Weights of a small transformer language model: learned positions, no biases in attention or MLP.
MLP neurons of a small language model. Each row is named by its layer, matrix (gate and up: input weights) and neuron, and shows model dimensions 96-191. Each number is 128 + 24 x the weight over its row's rms, rounded and kept within 0 to 255. A neuron's up and down rows have the sign that makes its largest values positive.
After each neuron's rows, "fires in" lists the words (lower case) most often at its 100 highest values on Wikipedia text that the model never trained on.

L2.gate413 [150 125 139 109 159  76 124 113 151 133  93 127 127 118 153  98 153 134 107  84 103 113 121 121 133 106 129  99 128 182 178 135 115 119  76  98 150  64 147 164 129 163 121 116  96 102 157 133 111 168 145 139 152 110 103 127 136 168 160 153 116 115 154  86 138 121 126 137 148  97 147 123 142 109 128 137 124 140 114 117  93 121 107 126 153 154 200 152 148 132  93  85 108 103 111 135]
L2.up413 [141 130 170 145 176 101 105 136 126 132 124 151 133 114 173 124 131 138  88 155 130 129 106 116 126 105 128  97 147 164 150 117 126  98 100 141 155  97 179 134 116 145 161 111  93  83 133 101  96 111 175 138 120 140  92 111 124 121 144 136 118 116  94 147 127 170 138 134 181 122 153 124 134 102 134 143 109 107 118 128 115 109 153 145 141 119 162 177 143 140 126  95 134 111 103 158]
fires in: "de", "deep", "dehradun", "degree"

L6.gate134 [ 94 120 134 142 134 162 143 125 156 124 131 158 114  99 155  76 109 136 184 108 121 132 106 122 170  71 151 126 139  99 196 133 140 114 105 121 121 112 117 131 168 116 137 162 107 118 150 103 126 105  62 115  94 131 161 166 148 113 124 108  81 138 132 130 144 168 140 114 115 140 130 163 134  92 104 165 107 144 104 156 149  86 120 131 131 164 110 116 143  78 140 113 135 112 137  68]
L6.up134 [128 125 110 132 104 143 110 152 172 154 156 103  80 166  91 132 119 109 141 153 150  83 128 161 121 134  97  97 135 145 141 176  92 113 146 168 116 154 153 156 100 113 127 145 115 129  92 131 118 171 133 178 134 124 109 151 151 163 159 106 117 120 119  88 109  91 140 135 108 129 142 146 156 168 107 114 100 136 125  94 128  97 109 185 146 102 131 135 114 114 156 138 143 114 136 142]
fires in: "the"

L2.gate355 [130 109  98 113  82 149 146  98 131 116 188 165 113 114 116 120 128 101 128 113 133 108 145 144 109 123 132 154 124 138 156  84 139 155 148 116 103 154 101 135 161 131 134 145 126 142  97 146 133 143 107 163 114 106 133  98 116 112 101 115 119 145 108 134 128 131 150 116 153  97 135 107 139 119 115 146 151 131 112 105  96 116 151 104 142 121 134 117 129 169 150 158 159 103  87  98]
L2.up355 [150 125 120 138 130 119 137 133 133 149 141 107 117 152 111 118 130 142 149 134 168 110 174 116 142 154 156  94 129 155 106 141 116  87 114 158  55 131 127 144 134 103 134 126 131 138 111 145 149 142  81 126 117 169 115 108 101 108 169 127 121 112 132 124 118 123 175 124 117 111 128 108 109 162 122 153 126 155 149  93  37  91 137  97  78 118 142 161 126 121 180 129 133 124 123 129]
fires in: "about", "the", "its", "it", "had", "recovered"

L11.gate585 [101 151 125 146 112 136  98 114 104 100 131 105  74 102 148 153 117 103 134 134 144 150 138 111 149 116 134 141 115  96 127 101 120 137  34 153  88 128  89 114 144 104 100 111  96 110 175 101 132 109 140 148  70 126 119 150 150 153 138 152 139  98  87 121 105 163 127 149 122 123 136 137 108 108 147 122 110 155 144 133  96 134 164 119 163 141 103 141 130 107 139 117 105 103 130 116]
L11.up585 [115 112 109 128  86  92 121 120 118 108 178  89 155 107  95 132 136 158 125 133 116 129 131 125 159  94 129 135 103 128 158 143 118 124 130 103  57 118 139  99 114 104 126 118 158 134 114 154 113 122 106 143 130 130 114 110  88 136 115 137 151 137  99 111 148 148 177 146 196 163 123 120  94 126 153 105 133 157 152 129 113 157 112 104 141  86 111 126 106 162 161 108 158 162 159 117]
fires in: "no", "some", "more", "so"

L5.gate258 [120 145 108 130 101 158 155 158 175  78 155 143 115 144 174 154 105 118 139 164 103 116 142 130 162 128 114 162 162  95 161 126 112 134  83 179 130 113 139 134 141 126 112 152 103 102 127 143 119 121 113 169  78 147 128 151 135 129  95 115 110 115 153 135 149 137 150 134  85 116 116 154 158 132 112 130 157 121 102 149 110  99 148 130  92 134 102  77 172 111 142 150 149 124 113 168]
L5.up258 [108 112 139 121 146  89 151 133 125  75 135  99  92 111 103 121 125 126 106 150 104 117 155 121 110 161 149 147 155 123 140 137 138 130 102 102 131 119 168 170 173 142 132  99 112 169 129 152  81  75 102 113 130 153 123 102 143 167 127  92 120 128  93 159 122  84 126 153 117 118 139  93 116 128 153  67 106 108 133 122 128 138 141 147 122 145 125 120 130 144 125 110 156 134 129 145]
fires in: "his", "her", "career", "the"

L5.gate422 [147 107 128 167 122 153  88 164 103 117 147 152 128 168 146 123  88 150 125 157 151 108 124 126 135 125 137 129 115 152 122 104 137 104 149 133 129 128  86 181 111  96 118 175 109 147 167 165  99 133 130 146  94 121 152 107 118 131 134  85 141 134  72 110 133 158  89 101 118 104 147  95 141 117 137 167 178 132 157 143 122 135 121 124 138 142 101 151 125  92 133 126 125 165 192 156]
L5.up422 [138 147 151 140 155  91  95 127 111  97 126 152 101 138 182 112 114 172 121 151 105 136 150 139 144 167 128 129 113 153  70 118  81 118 120 129 147 117 112 161 107 125 102 121 134 128 185 119 138  88  85 151 108 177 139 121  99 142 139 128 164 117 135 101 145 137 122 118 142 142  88 129 139 132 133 162 164 149 116 157 116 124 153 121 125 122 135 163 101 103 127  79 107 125 147 141]
fires in: "became", "remained", "becomes", "very", "it"

L6.gate178 [ 91 126 114 124 103 119 106 139  87 101 151 110 107 156 136 112 127 130 143 137 153 138 159 131 138 122 143 116 138 113 127 116 117 123 141 107 107 159 136 126 145 151 126 143 137 147 141  99 176 175 100 123 150  91  97 163 113 138 134  97 169 147 146  71 170 119 134 151 122 101  91 115 148 152 140 166 119 117 105 136 119 103 100 136 122 119 147 109 151 104 142  74 152  81 138 175]
L6.up178 [113 139 104 118 131 101 127 147 161 132 132 121 109 124 142 120 133 134 122 101 118  77 151 161 141 115 132 136 152 143 111 166 119  78 121 114 139  99 145 108 133  91 152 123 103 115 131 151 138 134 105 157 152 141 109  87 151 144 132  92 150 160 110 109 138 103 119 125 107 140 151 110 128 161 115 142 140  95 126 105 111 127 131 127 136 124 192  93  83  92 137 154  90  69 135 138]
fires in: "the", "it", "their", "his"

L6.gate130 [139 131  95  85 115 134 165 117  89 130 150 160 114  68  87 109 141  98 114 102 116 136 127 134 135  96 137 115 106 157 104 132 140 181 155 135 100 102 128 157 132 147 133 178 149 123 136 140  91 150 124 135 177 137 139 126  49 107 123 121 153 165 108 125 131 141 142 111 113 156 143  77 100 138 119 135 142 172 159 107 135 148  87 157 143 158 142 132 143 107 119 114 162 127 148 122]
L6.up130 [ 86 125 125 138 124  93 114 183 147 129 125 133 123 138 120  50 106 127 105 121 138 105 130 187 141 113 150 137 147 121 157 123 130 128  75 197 120  93 119 151 131 162 147 127 127 122 103 115 147 126  79 178 119 101 124 109 154  85 142 121 112 149 157  91 130 115 110 145 153 153  98 196 116  89 135 146 174 136 171 164 114 125 132  88  90  89 138 136 122 111  82 106 128  80 139 114]
fires in: "born", "ft", "personal", "kg", "instead"

L2.gate511 [130 136 127 190 117 144 128 124 127  84 108 135 103 114 107 123 126 109 133  92 109 175 143 136 129  94 135 113 189 152 142 102 159 122 126 122 135 117 145 143 119 134 109 101 144 104  77 166 168 135 136 185 143 120 104 110 128  97  78 109 122 163 104 142  88 149 119 153 146 111  83 128 117  96 135 180 167 115 141 134 129  78 142 124  95 127 154 111 112 132 138 111  90  94 111 141]
L2.up511 [117  95  96 139 126 120  99 131 111 124 113 112 148  88 143 123 124 182 168 152  77 163 132 122 125 124 120  64 152 163 126  72 160 107 129 152  82 132 139 126  65 147 126 152 103 123 110 107 135 140 121 177  93  79 117 122 105 122 137  86 137  99 120 130  88 167 130 103 134 131  80 142 133  85 146 137 176 143 137 102 143 123 141 137  92 140 133 101 160 158 117 108 144 101 146 120]
fires in: "film", "album", "ships", "films", "ship", "albums"

L2.gate64 [152 121  98 144 112  92 101 146 119 160  87 130  68 118 139  99 106 124 139  73  80 128 136 128 167 150 113 125 110  92 155 134 168 137 121 168 188 125 137 115 132 126  79 148  73 133 139 134 146 124 142 106 102 169 121 176 135 144 139 100 176 125 142 137 121 126  83  82 131 147 130 122 137 154 133 133 150 121 136 113  70 137 124 190 131 129 126 144 152 110  96 123 127 129 117 159]
L2.up64 [ 98  74 158 111 146  92  84 125 141 119 124 109 127 159 114 204 121 141 101  74 132 144 148 151  93  94 119 104 169 143 143 104 149 160 129 117 111  98 137 152 119 126 171 149 118 140 101 118  80 115 115 102 145 163 148 116 153 111 113 128 116 166 114 122 141 123 119 137 146 135 150 100 176 122 108 135 126 114 158 145  83 149  92 148 136 140 144 153 110 128 152 114 110 117 192 156]
fires in: "died", "family", "number", "last", "succeeded", "age"

L6.gate767 [190 144 115 115 125 106  94 115 115 142 103  91 128 142 118 130 114 129 132 161 113 166 123 136 140 127 119 147 116 143 131 100 138 101 151 106 137 118 124 148 135 132 117 177 119 157 102 119  83 146 151 153 142 108 169 134 128 104 115 120 149 168 116 134 166 164 105 165 133 123 136 154 107 122  86  99 124 116 129 135 115  98 126 103 112 153  95 109 115 151 131 165 140  82 191 107]
L6.up767 [121 103 165 119  71 156  88 146 138 109 116 116 135 116 119 151 122 140 132 150  89 167 124 113 146 145 129  93 138 118 145 104 136 168 155 170 113  93  87 156 121  94 106 143 114 136 148 140 136 114 145 146 167 156 110 122 141 147 123 152 134 131  68 125 143 177  89 133 149 139 105 107 113 115 136 149 107 108 125 148 121  84 138 136 110 127 105 132 151 168 133 116 164  78 147 108]
fires in: "film", "movie", "episodes", "films"

L5.gate484 [ 60 144 144 127 143 141 125 105  68 111 160 155 143 134 128 156 149 142 124 127 135 107 133 122 142  93 140 127 125 167 140 139 145 145 143  90 113  85 110 124  84 130 104  99 102 114 128 107 100 115 122 118 126  93 133 127 206 151 137 128 145 114 124  98 140 158 121  89  96 124 148 102 155 157  85 160 144 154 118 170 104 120 140 151 138 120 142 136 191 157 176 108 112 144 104 109]
L5.up484 [104 133 131 167 149 124 102 154 104 104 133 125 138 129 129 135 133 106 119 137 158 120 160 127 103 122 172 156  97 164 145 109 135 107 154 138 139 123 130 154 144 131 140 105 142 160 115 121 123 107 127 132 147 160 106 118 101 136 145  64 161 146 137 133 101 121  95 155 136 109 160 110 155 114 147 152 109 130 160  76 130 126 161  83 111  91 111 149 142 137 142 118 150  97 109 114]
fires in: "with", "does", "deep", "degree", "meaning", "meeting"

L2.gate444 [162  84  98 119 101 117 120 111 114 137 116 148 134 136 140 124 134 161  84 123 145 153  95 159 107 144 166 117 157 124  63 114 140  98 127 130  91 145 115 131 169 122 130 108 134  80 138 114 107 137 125  84 140 132 151 143 113  98 138 112 176 150 106 174  91 161 150 112 127 102 146 109 150 127 104 132  92 105 149 135 131 116 123 150 155 127 144 134 201 135 109 120 172  90 122 144]
L2.up444 [161  87 131 114  92 115 126 110 117 153  95 153 117 124 141 136 137 141  88 119 135 133  64 141 133 128 136 128 166 106 101 112 139 119 122 121  87 139 115 133 149 105 154 124 162 107 125 120 118 153 110  72 131 125 161 125 146 103 116 115 156 159  99 171 104 160 138  93 140 105 148 126 177 129 133 141  83 105 167 113 137 119 138 141 132 128 127 128 189 139  99 105 162  96 124 157]
fires in: "in", "from", "insurance"

L2.gate421 [188  75  90 144 129 131  94 142 135 129 105 139 134 113 127 158 116 152 123 139 120 129 128 137 119  70 136 142 131 140 134 146 166 141 130 134  90 135  93 115  69 176  89 102 153 110 115 101  98 113 131 140 174 107 130 149  78 122  93 140 147 141 100 151 115 177 142 131 114 129  71 141 131 134 125 112 112 140 120 137  53 100 129 158 171 132 117 109 148 112 152 161 119 156 122 118]
L2.up421 [120 125 100 128 164 121 124 132 123 148  89 141 116 135 129 129 105 146 120 123 146 148 120 103 139 114 133 111 147 161  96 105 129  96 123 157 186 136 158 159 180 160  84 129 147 152 133 104 152 115 116 134 108 116  98 138 127 102  81 134 158 123 132 141 128 121 115 144  95 136 183  98 151 129 136 125 173 115 121 143 163 119  97 137 128 139 115 108 121 158 166 181 106 121 124 130]
fires in: "team", "will", "club", "teams", "him", "by"

L5.gate226 [ 93 140  69 168 127 142  81 125 153 139 135 108 113 126 146 117 136 110 150 130 119 107 132 114 140 109 165 116 156 130 140  92 172 158 142 188 120 113 142 124 137 119 150 119 112 142 143 117  97 160 108 108 153 111 132 117 121 128  97 143 124 160  97 113 113 168 119 136 100 167 144 152 157 132 103 134 140 182  95 112 128 114 180 152 154 100 143 100 151 149 130  95 136 111 112 177]
L5.up226 [119 167 113 132 146 127  91 113 117 109 126 101 131 133 135 121 132 125 119 112 119  92 158 111 130 137 153 145 163 123 108 159 139 144 100 169 181 120 128 117 163  69 124 106  77 109 138 120 149 123 162 110 158  99 102 120 126  76 118 121 129 183  81 117 143 138 115 119 122 140 166 110 134 112  94 121 123 123 118 125 142 117 153 107 119 106 124 120 130 159 155  87  94 131 113 138]
fires in: "or", "order", "andy", "and"